Part of a small language model's weights: 9 heads of 64, normalized queries and keys.
MLP neurons of a small language model. Each row is named by its layer, matrix (up: input weights) and neuron, and shows model dimensions 192-383. Each number is 128 + 24 x the weight over its row's rms, rounded and kept within 0 to 255. Numbers have three digits each.
A block is one neuron, or neurons of one layer that tend to fire together. After each block is what it responds to, as a language model described it from the Wikipedia text at the highest values.

L3.up139:147133115113099125153120165140121161155111093130093088110119141117110121160127124078103109126118126113107138155152137095144130138115144121124129131150132117118102105138120131118132118153112126117119146103145127088151151107152127169116151124130099087116106120153148127146144129112121099141128149138109095163110137120153064106156141087121127097093119136131128130130149137109159145128136151117095090159094122157143135119102124116122163105091139139100162146134118145119125100123131146128106116105144108182162113103111108112158133137139135106127118124151125161078146117171142135145
L3.up874:190138133138161141130144110136125153099104136143095124131125139123134132145118138135126120115099135144127127143172184151124149136137153126145100136140122114156116110122133125125168131145143148114100108128117143147143131132140146157113126118093140089135139140140162128142157126144141103111111153108138086142129111101154152139127139130170120136115110158167099116121134141154170115134092140101147097121137131149093166146136117093148143123100120161144101140103092150142173103118116100145103160138145115135157087130167094103124164181141139102117136158156159145099135167132144097119
Past participles as modifiers. Past participles (or final word-pieces of them) opening a reduced clause after a noun or comma, usually followed by by, to or in, such as accompanied, shared, bordered, found.

L3.up1394:130128140121078113119159153176115191153115121126152133118119176086148150142151100142120111137149128104119119132128110089146115183136132152108084126134111122094153100119141070122090160136134168120124096123132121183110124116143150137097114098140133161091141114132094167081144125130129113166119116140103128117124078153174151144102130101144115126128145160137115129162124087134103084143129155099159136088138106103114163128144126140104134111170110126133086156101112136090158123140152151141088129100106107095135110126149124104142153127124157094115148129201107171145106115105115102119
L3.up1757:131139128152125125127138150144116147123109110081144113132135129136127120116190082166135176153128126104112104158097150103132124145121144092120110156124141106185115109141138126091069163141164129122108071109143124118121138129117121152120147102128099116134120170116137150135126142105116072166108072086186095134120113184092127151119186101112099165141083132123103146146145120109105109148134136168123116112081114179100128141129110164103125130126123156133134131148172153062111105114165180099086164122139154115123129122167173137109160144114158123131163112101147191117136102150134099159
Possessives of people. Possessive markers after a person's name or noun ('s, ', s') and possessive pronouns his/her/their, as in Madonna's style, his achievements.

L2.up278:142120078093091140103102103136148152134128097140115107127102135127155088117091103100083124110105171101151176148165147141107150097084105133103119151139156138116090080111158116149159116154117122127146164123152140138134112124129119127149120134144090119147125114121147111128164110124141099135105121124126135139155108138120087095132162057130114092139070179119174128170134132129167163127146120136142091090085120133138149134111116127159130137099120165138138135101128139147097099127116148118143106102129094162144161122108112125162156142134127118105168106146136113105149100105105113102
L2.up412:145122116116129152124091110147156109131131131160111108141121113143149100110121135117073084127137126137134115130113129140115139135118114157103120149103127126088104095118154096153096135128144128122146065114130105111084153133119107121156121086101161131140131132125136120133174191143141147126115120107112124129123131103130122144138104101166080125124124102111114139134137120137144177122129115133100097106101124125115129118117098157086070124120149136130121128137143125108083145145159107142152129107116168148126138147147105119109179127123116145127151139149134127113135119074105125108
L2.up880:098124126171105134138100101112119134130129135160114148148121127142140096109081103115168145061132153105123128103098099137117130083105124134121161152155154142107096108136138134108108139133098134135106121134153126123094148123097108083126097104072160145170115121117145143139118122125170175124117121137136151156142131077116140100128150110123120120132155137100132124181188145140130096140133155107143107129105134130140134088078111130174148107127156121182122119111121119176141113114094128161174143101076141168104130111126119100152133120119117137120162168114118119120111117106115120124
L2.up2219:175123113056104127114144143126123125147100109107122111140120148109174106128124102137091129134142132128132169159132141114114161135074104130112090134128121117102068098115138126122146141133104087091141128131158168154125101146137128124133142103141104136095109147093135106129154137126172087149150147109173104140189163121150089141183115115147130097156117083109106113158173140135161148096164126150132120114124129144119122141158142138165165108144115137121127100142141093154096159122144150131088147123113107142095174085134130106148107122136110087134095047113114134158109136168105111063
Clause-opening participles. Past participles and event verbs starting a sentence, table cell or clause and expecting a following in/by/on, such as Killed by, Founded in, born in; also opening transitions like Also, Subsequently.

L2.up33:100146156140137100098139163143105116131128107119131079125138089121150172154079126094083159126131148110176140154158115109148135138095078089109136145136124113172126147121153142152133130096166164124164093139109104106164119105163124156105117152142120109107111106106116092085164094115143086099159114106108142096113119151140089101132140112129113108142143108128120136181146135155089133103127117121129120131104117143143153137109141135122152127121095137120117100164159124158118154098125175151125113140149157124121174135126151105129168125136149133138160116122094125122107129158122129080
L2.up1319:132135133149119128094185165194116107151091127072153136128115131112117138152106120172122102114168118134102152146095147097122117106124112100122111109138111136149143157115105139108133186129150141169146104149148124112167124154104154142089124135157116184171143143097141153128125088126119148129121092140119110152125142129138083120102151113108116125132115132124113147211173125112111119174153174177160147119102130136145179148127124148176136154095127146109131136112171129117162145131101154109072130100123128145162084157178127124109160141116154093107163122104141114126112101121100092103
L2.up1601:132099114173144130086129114129124131172100105113133104132134125098157151122074126118143144110109088157148110117153079186154139161162105100126130120116109115162140129140158096144140132110111112135117109139181125153139143090151111141105103100124135101084134081128145122114145117082127125168127126074113132114129102126127113153110108166145127134150142162117106133172132101149155120134120131098120110114099132122122117146119170115119142108084134141162122155114126160140089109143160152140145107094109159107149084128153134160173120086104130085106123085140143146096155150144106127088
L2.up1636:091093134122072134091093113105135121131157161129091107153171124089119109147099155140118116107151140132103125148148149144156172141157164112092184122133113122098155088131126145124138127136113087163146180163147135139100102135128176110114173106092119142140136179118122149125131119136155099089123130105116116132146159170139100165118150128129134162146122117130114160162110101104108111091131156144118120110097139121100145144128076131111168168152097158131107131115114123154150142163119157123141109140131129125145129114081146117128114123142153136122148153139138146068129119082168108173
Possessive determiners. Possessive words that point back to a named person, group or thing, mostly his, her, its and 's, often after prepositions, e.g. following his indictment.

L4.up96:128122103153186117133128109123136150139139118183167137116149110080156152126106106150126147107099109166149160166135134112118135134096133141122105136082152116162149112132138130147137099148104122101152115106097090094136120151131102084149123122069135123137149138119115101155126152173129131132138124068126102120116103165144173149203110116120149176089158134103164141122162149131145110113130160068120146144140100099155099082146114131149144167085119167152099139173153131110105169128128128147154122140125152163134108125132117144097125146146124131139121117139132139138165082100102109137
L4.up180:149145150132093143153151139099110150146147127122111096167123109096127119154082128117149123180152091169134137145109105110131106160125125145082124119109132107107140126137108134187136150148101112151115132128144147107108117165145110136131134109145128113155133167133133124068152125102119126119156103139154119148098093091151145152096128127134166093096106144124134108124168081159145090147136138125104094059164130119215132117117166169162164173160134128129165140102093118121109089116127137160153128124138151118114131121133105144065098122136122094087136060110168137098119084106108170169
L4.up294:157112103150122118073154171146132147119082172105123144136133124061152143120124141121126120150161115162104135130108165110170133113160096147152108105154186137138151100090113096131129120137135123130110111116185100140136090141112133121140095144120105147164129122105127180114119097087109152114144105127157135170087098113137134118110124151160171116128153133148082122125175162126150094147125168121120175097159118128127155159148147128141181103163155105125088166115183136158206118137144115111100112112143148155144108091148127123077136111137145105127134106121121115129107100114149105109
L4.up1353:119127164109069169089123179152144211130116133147116121143108135163148143166124129121150139143096117153120133142096136122126108127148084099151126141126167080141113098135144153140119149149142086107118131128129144096139127089140155106146135129156117151117146150114150138116142147125119112108165112074118074177133157145107107131125158120118179146110106114114056122122140142132153126140187113128132156149081110130157132126139107147155153160132105152123167133123176112129178157126140152127166127151106140129127120110100114159076154135121109124131112100102129141126138080116127123136
L4.up1788:121133132149094092136086170149086098119095124135146091137087170114120141127123137144131148172112140093105124147100147096126136123116102111085108127157144116163089117132101150119154144143118134125110102174109099114183116145161154144088110155135141151039099174109113147150138154128143096133135176142110177114118118123107115101123151146154118116150148108136065183138123125097121135133107119124137136150090118107113102111130125194175150126137133136112152130146120127097122088078079133089101119119153147181085067141130126136148112083109152142122155100101151141153096124104129088103
L4.up1873:151119108168116134151122143151131129109115160108092154169176121122133150115114140146117138097152083146105142122121131137117163137097152124104139142086132116145136156090133087124118127147144094133122121168123086153154123119132085167173059168143136121164157107138123114162148119113111139127155129100088148145135142169156139150126123079139125140102117141099104119116114094128155123105142153061100137106123115178119160164156154084148153103117137099099133125141138107129140105118124121072091097106141116124075120146165106126124148165142118105101170105141171171141093120119146124137
L4.up1917:102128127136131149084123164110145173135115163138156114145122123140150150165125111167102148107155133161120164172123137117108132091089111136114109144078134119146131128080125149138119148098117117177158115134101152116148146119117157147115123106134127104122099155121127146157132132128083102132154145110122066083101168114090116118135108106160155144098120141108114112159136122134121155159143167134097190121134154150143184144103118146166128185122110126129178117122115119145110134158131172119073135099177176129115122108156114097088120150134143107106153137095131120138141133133133125135
L4.up2157:097134167135121101150157111065162117152142169152126153160129092116155148070125124110150134152108117098130159159119092119132125137113145145109115125116108102108089128089139124111152158140115124135104120131154162119114101178141091157108139135162159141115116136176148109153151140132126123111137065106126138138159138083129158115167107141178145161108132112130136136136168134142134107111119094138095087109099130131150159131120128144133142176072104107103139091101129108128125099127133150152137173126109102096159161142131121118079127122132140094118122120169155139150098137118101127140
Anaphoric determiners to topic. Determiners and possessives (the, The, his, 's) that refer back to the article's main subject: "the album", "the film", "His writings".